{
  "num_hidden_layers": 14,
  "intermediate_size": 1728,
  "vocab_size": 32768,
  "norm_eps": 1e-06,
  "rope_theta": 500000.0,
  "attn_scale": 0.125,
  "init_std_o": 0.0,
  "init_std_down": 0.0,
  "optimizer": "adam_variant",
  "learning_rate": 0.000786,
  "train_tokens": 955000000
}
MLP neurons of a small language model. Each row is named by its layer, matrix (gate and up: input weights) and neuron, and shows model dimensions 80-207. Each number is 200 + 20 x the weight over its row's rms, rounded and kept within 0 to 999. A neuron's up and down rows have the sign that makes its largest values positive.
After each neuron's rows, "fires after" lists the tokens most often just before its 100 highest values on Wikipedia text that the model never trained on.

L3.gate7,167,183,227,205,209,244,180,159,207,221,209,227,189,221,200,221,199,199,198,195,207,197,217,191,189,216,180,206,173,172,197,236,200,241,202,186,191,200,203,194,178,186,199,195,214,205,189,217,218,195,189,205,196,219,215,207,187,215,188,186,180,167,186,242,185,208,171,233,174,178,217,198,180,212,230,220,164,220,196,231,232,242,196,216,224,208,150,198,218,247,184,175,198,196,197,198,206,190,193,170,196,189,220,213,190,207,181,134,201,193,193,193,209,196,191,201,194,229,168,235,216,190,199,184,195,199,199,197
L3.up7,181,186,162,202,202,220,209,178,226,213,183,164,158,204,228,184,185,203,173,212,209,163,215,200,203,213,174,175,188,224,206,248,193,209,224,189,207,187,193,216,207,222,231,198,172,201,184,176,180,192,226,165,219,200,199,223,203,195,202,201,216,244,196,175,196,187,163,198,192,148,196,176,193,188,178,200,209,202,196,176,210,196,203,239,200,233,188,234,222,211,220,186,157,190,206,183,175,216,208,189,196,208,171,216,183,239,208,196,208,205,168,209,177,195,213,192,205,205,191,197,222,209,191,207,199,240,191,216
fires after: "\n\n", "\n"

L11.gate524,166,204,192,202,238,233,209,225,217,188,196,186,229,187,221,212,194,196,178,220,197,160,192,215,228,207,230,189,191,193,182,235,203,219,156,203,199,206,173,173,202,200,157,186,199,166,211,188,239,216,207,195,208,191,174,216,207,228,192,185,199,193,194,186,188,181,189,178,187,179,227,178,218,198,194,168,212,204,228,170,227,198,178,202,215,177,171,192,175,213,166,224,222,167,240,168,200,237,210,211,200,179,219,223,181,195,220,195,214,162,229,196,199,207,214,176,232,240,214,209,169,173,192,213,232,227,183,179
L11.up524,178,192,209,205,203,216,218,205,219,200,212,190,221,189,232,209,196,223,181,185,174,177,203,198,238,220,199,196,192,202,210,220,227,192,205,201,165,217,210,171,181,216,192,184,246,194,213,200,186,219,206,176,200,184,190,214,216,203,200,217,204,179,181,183,184,213,187,183,221,213,196,170,223,176,210,206,182,200,173,120,205,170,187,196,209,205,201,208,187,199,194,194,200,163,228,226,224,222,203,197,198,214,183,206,216,211,198,225,186,217,197,202,209,207,202,194,202,226,197,180,174,189,190,230,195,202,219,190
fires after: "\n", "2", ")"

L10.gate374,254,200,167,205,171,155,185,187,190,178,184,174,171,194,235,193,217,219,215,237,218,200,165,227,196,201,227,209,155,185,220,217,205,226,221,183,209,160,220,227,198,219,238,192,241,177,186,185,223,213,190,176,236,206,197,217,208,211,185,217,224,235,204,223,187,190,210,191,216,190,184,187,183,203,188,175,226,206,187,173,241,213,184,188,211,220,206,223,210,187,241,193,206,192,215,216,177,205,166,195,188,174,199,210,197,181,197,193,234,229,240,204,189,204,185,209,164,215,228,208,199,188,221,168,203,195,220,161
L10.up374,186,198,173,211,167,187,226,196,187,200,213,202,202,189,216,200,191,239,172,211,182,190,182,206,235,219,198,188,184,212,224,237,178,175,186,154,190,184,193,198,174,206,200,209,218,218,225,192,234,167,191,192,191,202,184,222,212,185,196,194,171,223,224,213,179,169,180,175,221,165,196,201,177,217,199,195,207,175,222,210,206,233,184,205,237,203,171,185,222,231,216,194,208,205,231,184,214,186,217,178,227,181,206,208,182,198,228,201,188,180,214,261,237,210,212,182,205,207,206,230,199,196,172,215,183,211,197,184
fires after: "\n\n", "\n", "1"

L3.gate359,191,152,198,223,196,192,215,217,208,193,192,232,184,209,170,248,165,201,147,179,213,209,189,216,206,199,229,211,195,145,211,222,177,227,182,235,176,153,209,172,213,169,189,211,217,237,218,220,252,188,209,185,196,214,215,202,189,194,205,221,245,161,201,226,198,243,216,210,237,172,197,173,193,197,212,201,199,206,179,180,228,197,177,181,181,221,213,216,176,181,182,152,214,223,218,191,208,166,198,192,164,216,177,234,211,176,196,224,194,206,216,225,203,200,202,186,182,210,194,232,203,192,178,198,218,189,202,178
L3.up359,241,193,181,191,207,232,206,170,196,211,182,205,150,213,206,197,184,217,172,199,207,178,195,215,220,182,197,175,201,218,217,250,215,212,193,184,215,210,196,198,204,212,213,230,191,227,221,211,210,175,178,188,191,237,192,192,199,169,183,204,182,159,200,201,189,214,212,240,194,189,194,246,209,195,227,209,207,177,185,197,189,230,172,181,214,199,201,198,191,212,186,181,213,230,181,200,195,220,231,174,210,207,201,180,163,176,204,163,187,166,210,204,206,170,204,162,219,225,166,234,241,191,184,187,195,203,196,163
fires after: "\n\n", "\n"

L3.gate848,242,218,182,202,193,236,206,197,200,194,206,166,186,210,196,232,173,181,170,196,214,203,217,221,259,166,251,202,203,251,191,218,173,206,209,202,209,196,221,199,237,215,174,207,154,188,232,221,206,214,214,200,197,186,172,219,224,215,194,189,202,168,216,223,215,165,204,185,162,222,236,211,184,190,206,212,201,192,193,205,208,206,235,215,209,177,167,232,178,201,235,190,217,186,214,213,213,193,207,170,196,239,206,218,173,196,228,173,199,172,198,199,166,194,191,207,187,225,198,179,206,214,173,220,206,220,169,181
L3.up848,177,194,222,204,190,222,219,219,198,177,193,210,178,196,164,186,174,185,191,196,185,195,173,228,207,197,180,188,149,198,203,201,162,213,206,202,211,193,183,183,172,200,180,203,184,216,160,171,191,206,225,171,209,187,213,177,221,205,208,171,228,235,212,194,222,206,199,207,231,185,195,176,213,191,196,218,156,201,213,186,186,195,208,207,199,222,159,213,221,229,199,181,236,203,180,197,188,223,197,215,205,207,235,216,209,210,206,200,205,235,155,207,232,227,192,206,181,140,199,187,194,244,220,207,222,172,168,195
fires after: "–", " c.", " Pro", " × ", " post"

L3.gate1243,167,210,175,197,215,204,199,196,182,200,217,191,191,221,200,204,179,196,169,211,240,191,188,249,181,187,232,228,198,198,205,239,193,191,205,190,186,188,226,179,189,206,212,225,242,178,201,166,222,182,198,211,197,225,185,159,226,206,184,222,229,214,213,201,219,179,180,200,207,174,176,202,170,200,196,180,225,211,223,220,201,195,166,230,196,210,224,215,225,201,223,213,224,240,234,213,175,215,212,146,181,186,161,182,183,211,183,198,216,203,205,195,238,218,225,165,222,205,191,180,176,203,213,205,222,192,199,201
L3.up1243,188,182,173,219,179,216,213,206,191,190,188,224,214,185,244,243,186,172,192,208,212,214,222,197,212,188,208,206,171,202,184,191,203,180,181,206,192,201,200,186,169,145,188,160,206,176,196,200,197,179,262,207,180,191,239,190,204,169,214,214,158,169,205,178,160,175,174,226,174,212,218,185,166,194,170,190,240,156,170,209,218,208,216,210,205,205,200,219,195,242,182,179,199,159,222,195,187,198,199,203,215,193,231,160,203,188,219,204,217,235,203,211,179,174,204,209,200,245,177,167,163,205,216,246,205,211,209,191
fires after: "\n", " M", " m", " \"M", " | M"

L3.gate343,192,162,204,205,218,198,200,198,195,226,236,193,190,194,182,185,216,190,189,226,215,181,219,207,181,205,196,231,205,199,209,247,195,169,225,221,187,208,214,212,182,211,221,213,202,181,185,229,222,191,177,189,215,216,196,187,192,197,184,195,189,179,197,191,222,217,179,213,182,173,193,191,195,178,208,179,172,164,188,187,236,183,153,192,191,193,166,208,213,203,201,205,202,189,201,201,202,132,194,193,192,174,215,199,216,232,202,187,244,192,241,194,203,185,197,211,197,213,188,209,220,186,216,211,181,193,146,197
L3.up343,216,209,204,184,200,186,165,188,207,211,226,232,218,192,224,203,183,204,190,241,186,161,200,190,174,186,189,218,203,206,209,192,175,189,199,211,226,215,187,210,213,203,216,149,174,180,195,210,169,203,221,200,192,181,171,204,189,163,203,198,197,195,198,199,178,207,201,168,198,224,202,214,214,172,186,194,193,208,218,168,191,175,201,197,177,183,227,213,201,177,169,190,204,220,219,204,208,182,185,201,216,237,192,192,220,231,199,237,210,194,197,202,219,166,220,218,233,226,175,171,253,167,216,183,202,231,221,197
fires after: "\n\n", "\n", "- Y", " Cle"

L11.gate469,206,154,209,205,238,184,204,207,213,247,204,245,198,176,213,180,204,205,197,173,197,170,209,190,195,192,227,239,200,220,203,192,228,177,214,191,210,159,234,176,191,190,195,203,215,194,214,203,201,203,201,199,199,199,202,220,207,193,179,174,202,166,200,206,179,216,192,219,204,177,228,241,197,201,192,204,221,211,195,211,196,217,209,222,225,197,197,212,220,199,231,191,196,232,181,191,193,184,157,249,217,219,208,194,194,213,231,194,187,240,187,235,184,202,223,184,196,184,221,158,149,183,205,229,230,206,201,166
L11.up469,199,195,173,172,201,190,222,212,206,223,210,192,213,186,208,213,232,200,215,214,219,209,224,212,202,186,213,208,206,184,236,204,197,231,194,177,197,214,211,199,233,183,234,189,198,180,185,187,185,236,212,186,192,186,203,204,216,212,200,204,180,236,229,140,196,207,182,230,192,179,186,195,187,222,189,200,176,192,204,197,208,203,231,197,219,240,211,193,206,209,218,204,188,162,196,235,194,205,176,194,157,198,219,218,198,194,223,204,203,220,205,203,204,218,219,207,181,159,205,184,219,194,187,204,196,200,205,195
fires after: " (born ", "°", ".", " |", "′", "-"

L3.gate123,211,183,236,198,177,205,219,211,188,185,168,226,190,209,205,233,195,209,209,203,204,183,188,208,207,215,175,187,190,181,174,174,167,224,183,215,211,204,192,178,187,189,226,214,156,244,159,210,215,194,198,182,207,198,188,202,230,217,202,201,179,212,183,184,233,219,193,193,210,201,252,165,192,192,212,201,261,190,203,230,170,213,232,187,197,204,167,188,154,187,187,159,170,221,201,178,193,191,185,170,184,205,167,208,190,182,184,186,183,231,213,205,207,176,252,195,196,226,204,228,224,185,202,174,183,212,175,155
L3.up123,192,192,220,202,209,187,186,192,198,189,179,170,219,236,220,209,210,190,198,194,209,201,179,220,192,186,184,201,188,199,210,189,201,191,186,208,184,201,197,171,167,184,213,188,237,214,236,155,181,212,207,218,244,185,190,227,172,179,189,233,200,226,184,215,176,234,204,183,178,188,203,169,156,205,212,206,212,209,195,185,229,178,192,186,226,204,200,197,202,216,210,225,201,239,225,238,206,204,211,218,192,229,188,205,213,169,187,193,202,178,199,232,175,186,213,208,205,175,187,210,219,164,171,187,207,212,230,187
fires after: ".", "s."

L3.gate291,192,203,206,196,193,192,208,211,210,225,178,197,186,211,202,196,204,251,220,197,203,179,187,162,169,237,192,172,198,176,193,226,208,218,206,217,210,192,210,217,199,214,182,214,199,204,187,180,194,197,205,166,204,216,180,211,199,209,227,200,182,217,206,209,228,219,206,212,194,165,191,222,210,199,215,184,217,216,164,224,221,188,207,219,202,205,198,203,214,194,219,189,202,222,229,222,182,203,196,204,177,197,202,182,176,158,196,136,218,199,203,215,204,177,230,208,188,209,147,228,193,203,195,171,221,178,183,191
L3.up291,174,209,169,188,210,208,196,231,215,190,199,196,189,211,198,216,200,200,214,177,177,161,201,192,203,161,188,181,216,223,175,179,178,179,220,228,188,194,250,192,209,207,219,211,191,201,200,173,200,199,180,195,242,238,222,203,185,162,211,224,214,217,202,218,225,194,189,209,166,212,229,188,171,206,199,224,208,187,216,214,157,225,253,191,205,230,206,197,207,205,188,189,182,202,190,226,214,217,197,161,214,217,207,215,224,147,195,215,202,173,200,224,214,210,221,222,199,232,182,175,201,214,192,211,204,226,197,164
fires after: " |", ".", ")", ")."

L10.gate1015,166,228,195,193,204,197,195,197,200,210,196,175,202,187,196,157,195,196,228,236,194,186,228,190,192,191,205,168,191,205,220,200,179,188,174,212,232,181,224,200,215,205,186,194,213,177,224,198,190,178,193,194,215,201,175,215,170,225,173,184,164,183,193,173,177,198,178,205,219,193,206,187,262,210,169,194,230,210,192,213,195,189,162,168,174,198,155,216,197,204,221,188,179,162,229,199,207,173,242,169,188,182,194,205,216,195,233,217,193,174,182,225,198,209,190,168,212,173,202,214,166,174,220,219,202,230,189,171
L10.up1015,199,206,184,187,199,205,196,166,169,254,189,227,203,176,187,167,164,226,200,218,210,217,223,230,235,194,191,241,223,187,201,189,202,207,226,176,178,185,199,165,183,196,232,173,236,187,179,193,184,199,224,196,207,175,203,257,209,184,167,202,179,203,204,271,221,216,223,206,195,210,187,211,194,195,177,220,198,208,213,194,258,207,175,197,206,231,223,209,219,200,226,180,188,184,191,201,179,239,217,168,213,192,218,206,250,195,188,201,210,209,206,185,161,221,170,197,240,189,229,181,167,190,182,151,193,184,209,221
fires after: "\n\n"

L3.gate700,209,208,230,213,224,176,167,211,182,187,215,191,212,223,176,196,188,188,221,203,184,197,237,191,201,212,220,215,210,216,189,183,220,162,168,190,199,233,165,213,197,213,195,189,179,180,211,197,206,218,197,175,190,211,164,205,196,202,179,212,223,192,167,171,205,217,194,231,201,176,158,166,199,206,210,233,234,172,209,213,186,213,203,179,156,194,175,174,214,211,193,207,200,182,215,185,196,237,177,189,237,189,179,182,194,197,212,224,211,197,199,177,222,198,239,215,169,225,205,233,184,200,210,174,182,218,181,190
L3.up700,236,203,178,188,192,195,240,190,233,200,205,206,206,199,230,175,209,215,233,192,166,197,179,226,186,209,179,204,244,195,211,192,217,211,221,207,225,190,210,239,176,223,224,242,194,215,207,193,163,183,200,172,202,218,200,245,212,146,206,232,184,193,174,153,216,204,193,175,213,199,203,187,187,180,212,178,165,192,229,188,197,192,184,185,176,207,192,210,203,176,200,198,178,187,173,240,158,217,199,210,222,190,194,204,206,226,212,149,202,157,191,190,161,186,190,163,180,178,227,212,183,167,189,219,204,209,197,211
fires after: " and", " | ", ",", "0"

L11.gate125,217,195,217,220,172,206,210,233,205,229,166,200,203,205,210,186,194,204,189,198,238,185,182,217,186,149,230,245,190,204,225,217,196,172,202,216,196,182,171,178,206,236,190,178,221,184,181,199,210,202,192,215,226,217,189,229,170,201,199,176,200,208,223,195,194,233,200,224,153,212,200,158,169,229,153,202,209,200,213,181,186,165,211,220,183,214,189,186,222,184,224,237,180,189,166,225,177,212,162,182,199,191,223,207,192,193,169,204,175,143,189,189,199,211,206,216,189,188,174,179,233,215,174,220,236,160,191,199
L11.up125,193,222,191,202,210,195,204,212,209,214,188,196,169,252,192,198,181,200,232,208,262,206,235,240,200,146,204,168,168,197,185,192,200,207,191,218,205,183,205,177,164,185,240,181,200,204,208,221,182,204,203,226,213,193,186,203,190,186,184,200,175,199,226,255,201,156,200,207,174,212,209,205,184,191,215,191,196,188,176,176,193,197,224,183,229,201,196,204,196,184,207,215,194,161,198,168,237,204,190,206,181,204,161,192,213,203,190,161,176,205,182,179,184,220,262,202,199,194,162,182,170,241,215,226,204,198,153,221
fires after: " | ", ".", "2", "1"

L10.gate1705,201,222,192,194,170,206,126,225,200,218,194,190,172,185,167,193,234,242,217,187,248,204,194,190,158,233,201,217,218,203,206,199,183,162,190,180,219,217,191,193,149,235,212,170,198,171,163,178,218,191,218,160,177,183,165,206,200,200,184,200,185,204,198,211,220,169,179,191,172,192,203,206,199,230,206,178,175,211,225,176,214,253,145,185,209,151,216,223,176,164,186,212,200,171,207,188,176,171,170,188,185,184,220,215,216,189,186,185,231,191,201,200,204,218,212,179,193,198,218,206,206,190,233,220,199,217,195,201
L10.up1705,193,139,223,191,180,190,192,220,198,186,208,193,200,156,222,231,214,196,213,155,248,167,217,202,158,211,231,193,230,222,216,180,209,200,175,200,187,170,175,204,206,183,162,179,187,233,216,190,199,197,161,197,192,220,214,189,197,190,186,189,152,198,181,161,212,209,209,199,207,185,209,214,182,179,226,206,176,225,202,190,219,197,164,174,176,207,212,208,189,186,216,246,188,193,210,197,208,185,171,202,214,195,205,188,158,207,204,183,197,183,225,215,217,192,195,215,223,223,192,205,180,161,191,192,213,176,214,214
fires after: " | ", " | −", " Al", " |  |"

L3.gate401,203,218,172,176,196,218,182,187,211,226,191,211,177,205,171,197,187,165,193,218,213,127,228,231,163,179,188,196,207,208,182,204,196,189,182,221,187,227,216,216,204,209,183,219,165,222,182,234,171,209,233,166,201,200,200,228,198,197,199,197,192,223,206,226,186,213,179,176,188,181,207,213,224,200,190,252,171,153,167,192,209,218,214,205,199,183,181,198,195,186,217,176,223,202,204,224,185,188,225,194,222,212,203,204,181,199,188,193,187,206,214,247,197,207,201,231,205,217,195,200,199,228,200,230,208,207,177,203
L3.up401,220,202,171,138,236,186,231,210,189,200,232,202,212,210,221,218,171,181,202,213,228,197,189,205,167,227,228,214,172,190,193,226,165,192,210,204,192,190,201,215,192,200,185,179,192,207,212,177,193,221,206,219,209,186,186,220,195,195,188,191,193,209,255,217,203,221,182,244,205,211,207,191,198,208,189,198,212,195,188,218,245,179,190,207,200,179,209,206,222,238,184,223,220,200,229,182,171,220,236,162,192,185,191,173,192,184,210,185,246,200,189,204,177,205,173,211,199,218,194,194,173,190,201,173,256,234,224,209
fires after: "\n\n", "\n", "."

L10.gate1474,176,222,183,210,195,236,264,215,212,199,212,203,191,185,197,204,182,182,190,199,184,182,225,193,222,224,209,243,234,231,140,175,170,179,209,189,213,203,166,239,214,218,201,197,191,192,199,236,200,162,251,180,228,185,174,195,210,175,199,187,205,215,194,171,223,176,251,185,204,183,167,246,205,237,164,180,211,221,204,239,207,187,183,186,204,190,215,206,225,209,187,202,176,190,229,221,186,206,187,171,206,172,209,184,220,178,189,210,220,196,181,202,212,222,227,183,222,167,205,201,213,176,179,181,204,187,233,199
L10.up1474,195,214,248,161,226,210,201,189,215,213,161,242,200,190,177,199,194,191,214,190,235,197,182,207,182,201,226,206,205,216,211,179,237,204,234,189,206,220,191,196,200,176,247,205,196,204,178,219,217,169,163,172,204,213,229,232,216,195,183,207,215,177,168,188,179,206,200,215,197,179,222,212,222,171,169,178,186,198,188,204,204,183,196,195,161,196,222,188,235,179,212,192,180,212,197,192,231,202,237,169,193,254,219,219,175,189,173,210,210,200,215,184,173,200,211,192,176,199,210,190,173,167,216,160,218,209,186,183
fires after: "\n\n", "\n", "|"

L10.gate486,203,205,174,217,186,180,198,174,181,211,195,228,180,222,224,230,186,205,212,195,195,202,196,220,181,193,226,167,184,210,189,198,205,168,194,211,186,206,205,184,187,174,190,184,179,229,147,181,205,184,215,209,185,215,194,186,189,228,196,191,228,234,178,213,191,181,188,183,157,193,189,184,177,208,194,189,201,202,198,200,231,206,207,185,199,200,208,174,169,191,207,206,150,222,208,211,212,187,193,187,196,189,187,216,220,210,181,192,214,220,164,246,181,206,209,179,178,158,205,234,171,220,196,203,224,209,157,181
L10.up486,225,194,173,153,227,191,211,200,210,172,197,203,198,213,177,203,154,207,202,190,205,196,208,175,220,205,191,197,173,193,192,220,163,199,164,215,202,199,192,215,200,157,211,195,181,177,198,236,198,224,225,194,216,224,175,190,213,204,200,176,222,199,191,214,231,188,182,207,203,185,224,231,198,227,182,221,223,226,200,181,216,209,250,204,174,186,224,198,232,170,202,203,206,224,231,235,211,226,213,188,191,206,192,203,203,203,206,230,234,204,168,185,212,229,213,231,195,208,194,219,212,211,201,178,226,216,178,190
fires after: "2", "1"

L10.gate992,200,198,182,202,222,216,178,169,216,216,246,201,183,220,198,194,211,217,170,227,214,170,177,223,204,223,219,172,181,182,216,167,199,183,166,194,207,216,177,204,151,192,191,245,166,241,194,213,211,201,194,230,215,192,216,246,176,205,190,186,201,198,202,194,213,200,192,206,205,232,200,205,217,158,197,164,212,185,213,184,224,202,204,175,175,189,190,205,204,188,137,194,230,153,169,151,242,229,197,186,215,202,186,222,225,171,170,208,212,162,184,200,182,213,213,177,185,197,213,206,220,171,208,186,216,162,193,201
L10.up992,217,196,232,190,166,208,217,211,192,181,199,220,192,240,208,239,219,200,200,205,178,221,207,190,242,182,202,201,210,181,205,227,216,211,200,207,191,158,212,200,208,227,173,225,241,172,199,200,199,218,185,176,187,188,182,209,226,181,174,199,169,184,194,218,209,161,166,170,205,153,203,202,208,205,210,198,193,208,178,195,202,199,213,204,202,165,208,176,175,202,177,224,208,194,213,222,175,144,211,214,199,180,213,190,192,212,211,228,184,205,191,226,212,189,205,209,224,208,227,222,190,214,205,199,192,202,207,206
fires after: " | ", " (", "–", "in"

L11.gate1016,180,222,219,234,209,212,170,208,196,184,234,212,167,207,199,246,196,180,245,200,200,223,189,230,189,220,194,194,216,191,187,178,209,177,218,191,176,172,207,178,180,196,218,176,216,200,190,180,217,176,207,230,243,190,194,180,238,180,166,203,172,197,241,235,210,232,221,173,199,190,219,218,218,185,202,181,207,184,204,215,201,193,218,207,198,225,180,225,181,172,229,203,193,209,189,171,229,236,160,211,191,229,225,180,227,215,182,234,233,183,201,186,211,201,195,208,216,194,210,185,178,244,193,234,152,194,200,166
L11.up1016,190,218,213,189,207,178,169,165,195,194,175,167,177,194,206,200,208,211,202,201,221,209,221,190,208,217,147,177,216,200,208,232,221,217,184,220,212,221,215,218,217,186,200,205,188,201,199,191,186,221,230,193,239,205,199,221,153,228,213,184,204,181,218,208,162,193,207,225,232,206,198,196,189,179,203,194,156,185,211,193,178,162,167,184,195,218,195,192,186,212,193,230,207,188,225,228,181,204,224,188,184,195,189,187,181,196,199,196,185,216,199,157,219,227,204,190,190,192,160,225,191,178,160,134,198,220,225,209
fires after: " |", " |  |", " Report |", " | ", " |  |  |"

L3.gate292,164,204,191,212,196,210,206,191,173,222,193,202,245,211,215,174,187,200,223,182,194,177,223,209,209,175,196,216,198,220,163,183,170,175,198,216,184,225,220,205,198,240,181,216,251,153,218,211,176,209,217,237,200,212,214,212,234,174,190,205,191,222,191,224,185,189,185,219,177,227,209,221,213,215,193,168,216,205,173,223,168,223,239,220,253,205,134,218,184,197,187,225,192,204,204,219,200,186,214,180,196,184,217,198,223,190,179,201,253,199,201,190,221,223,193,188,185,207,214,179,198,201,198,203,225,217,215,218
L3.up292,203,192,200,217,169,216,212,210,178,172,187,196,180,159,206,216,220,186,213,203,205,233,205,215,193,210,154,203,208,187,210,200,228,242,183,198,226,215,212,202,205,184,234,190,193,177,185,200,170,211,223,210,204,219,209,191,217,198,168,189,187,225,211,191,183,201,213,199,188,174,240,190,221,176,226,187,181,189,204,183,193,227,190,202,209,196,165,198,195,195,184,208,219,206,180,215,231,194,210,213,206,177,193,211,172,208,167,184,227,210,250,177,224,189,209,199,226,204,174,199,181,217,157,206,198,213,199,220
fires after: "2", "1"

L3.gate174,173,197,196,221,173,208,191,166,229,217,185,235,193,217,197,240,212,209,227,203,202,180,189,188,229,218,213,191,164,162,181,205,203,200,221,184,181,203,187,198,213,179,160,170,211,205,247,165,214,219,175,200,205,195,206,195,196,230,181,192,185,204,188,224,211,168,207,183,187,193,224,187,208,201,185,190,205,190,171,237,203,185,209,178,234,234,221,201,210,223,224,165,199,154,215,215,190,197,172,202,187,245,205,189,197,207,204,150,193,209,176,222,178,205,232,190,187,184,184,233,195,197,171,222,224,203,198,180
L3.up174,190,194,238,184,182,233,193,157,208,227,198,179,174,198,200,190,208,201,167,203,216,194,186,184,215,225,227,238,172,179,182,204,193,203,192,208,158,169,178,203,182,175,177,172,180,194,179,211,197,213,211,190,185,179,194,222,223,227,167,170,185,215,234,200,169,179,204,166,214,194,211,192,213,167,206,216,199,231,186,188,225,163,187,187,227,191,167,220,202,176,215,182,200,185,206,177,187,204,190,206,166,226,199,186,214,182,191,204,173,235,222,203,200,212,165,230,218,204,219,226,212,225,199,212,179,187,207,209
fires after: "\" (", "\n\n", " (", "===", "a ("

L3.gate688,208,179,249,249,204,227,208,206,186,215,228,172,188,188,221,242,196,199,197,172,146,221,237,225,225,233,194,204,222,202,204,234,188,204,188,256,275,190,240,120,186,183,190,198,215,196,205,226,186,233,189,193,208,203,179,184,172,212,194,231,193,200,214,199,173,206,205,208,204,178,226,235,206,203,227,192,218,179,194,204,231,212,215,183,212,205,196,229,240,197,183,198,182,187,195,200,189,188,186,201,244,159,202,203,205,174,229,212,241,179,203,181,219,224,201,216,208,205,186,168,209,195,199,242,226,207,196,187
L3.up688,204,205,174,216,186,193,192,227,183,201,222,189,175,226,226,198,223,192,215,186,198,213,211,181,190,200,183,171,185,197,172,227,158,180,207,206,227,206,206,172,185,176,193,211,201,222,233,206,199,199,218,189,198,220,191,182,173,208,208,207,197,196,165,184,179,189,177,207,192,196,228,197,175,238,186,230,198,201,197,229,186,211,162,201,247,185,177,211,226,203,180,174,232,231,195,216,160,205,203,196,207,162,202,205,165,200,214,168,205,169,171,233,172,220,217,225,179,165,181,191,201,192,199,226,219,173,166,203
fires after: "1", "2", "\n\n"

L10.gate1704,184,230,217,190,192,194,189,159,195,204,179,166,167,196,238,207,192,207,215,205,222,237,174,197,189,175,185,173,197,212,199,211,211,181,206,203,208,222,177,227,166,229,205,241,158,210,253,195,223,211,211,200,218,196,220,211,165,191,224,183,217,154,185,192,217,208,179,213,220,179,181,143,173,157,177,151,195,203,234,212,198,206,191,195,170,204,208,177,166,210,243,223,222,178,235,194,198,191,208,211,224,209,186,173,232,176,215,197,182,197,182,198,185,204,191,206,187,178,196,184,171,208,154,187,189,216,184,197
L10.up1704,230,207,198,227,214,211,192,211,185,198,187,213,165,205,184,209,214,227,201,209,199,193,228,180,189,218,181,202,227,183,182,167,189,190,231,205,195,190,205,207,167,179,228,198,185,218,203,190,228,189,208,172,225,225,186,185,196,168,197,199,191,193,217,222,227,195,179,205,186,232,180,194,219,233,204,212,206,243,174,197,214,210,206,178,156,172,225,181,156,204,202,208,201,207,204,217,210,188,214,209,173,242,172,172,211,183,214,202,198,209,206,191,211,200,222,214,232,211,207,220,197,202,207,210,194,189,207,179
fires after: " | ", " |  | ", "1", "2", "0", "–"

L3.gate992,172,183,163,194,221,229,172,189,225,223,202,205,181,223,191,217,181,187,198,182,211,174,206,225,173,240,139,197,225,207,171,183,207,179,197,202,191,200,241,205,176,172,215,202,233,184,234,223,219,191,220,219,222,196,188,215,230,188,192,189,198,202,185,223,204,188,218,172,184,196,176,171,216,238,171,207,183,212,189,219,226,184,224,221,220,203,171,177,194,191,193,178,163,204,171,211,197,201,191,188,227,213,198,217,221,185,193,218,155,225,168,210,190,181,219,184,221,210,218,226,240,215,193,241,182,216,211,210
L3.up992,224,178,205,187,231,193,174,188,175,193,215,197,194,199,188,198,189,200,241,152,173,202,200,217,193,193,182,188,227,183,202,230,232,192,175,232,204,182,198,216,183,205,224,196,230,195,195,198,207,213,162,168,214,207,192,187,156,228,180,160,187,207,218,222,166,198,200,188,173,224,206,171,233,216,215,223,213,170,190,169,195,178,212,211,199,211,208,172,207,207,187,158,183,172,220,237,204,201,179,192,211,221,189,226,221,220,209,197,175,209,189,192,185,219,208,210,228,225,193,227,183,218,182,213,206,196,219,224
fires after: "2", " Van", "o", " plan", "vo"

L3.gate1064,205,221,203,193,189,167,220,217,200,207,169,179,167,194,216,219,209,207,211,208,213,206,234,157,160,216,216,204,207,235,190,208,197,198,165,183,228,192,194,239,199,209,165,195,194,239,187,234,194,237,212,177,203,216,181,213,202,200,213,204,189,215,183,218,192,226,195,214,200,191,240,225,213,172,214,212,201,218,205,194,211,218,188,215,187,212,196,184,188,160,242,231,224,176,218,191,172,173,184,210,222,210,202,171,178,168,211,179,168,196,213,187,215,196,199,206,194,202,218,224,195,210,190,213,201,197,222,220
L3.up1064,200,203,218,234,158,216,225,217,213,216,196,220,223,194,206,183,227,224,178,231,241,186,205,206,229,214,199,185,165,190,208,187,203,239,220,189,231,162,170,188,203,165,186,215,204,166,199,210,201,210,210,230,194,165,203,196,184,205,209,189,164,155,210,198,178,207,197,201,218,193,234,201,172,202,184,207,188,147,198,193,193,190,170,180,188,158,197,163,186,193,190,198,214,198,161,202,194,174,229,183,174,167,198,208,188,201,216,205,209,155,188,184,190,191,225,226,159,212,227,200,222,211,212,153,227,207,188,200
fires after: ".", "1", " | ", ",", " | .", " Herman"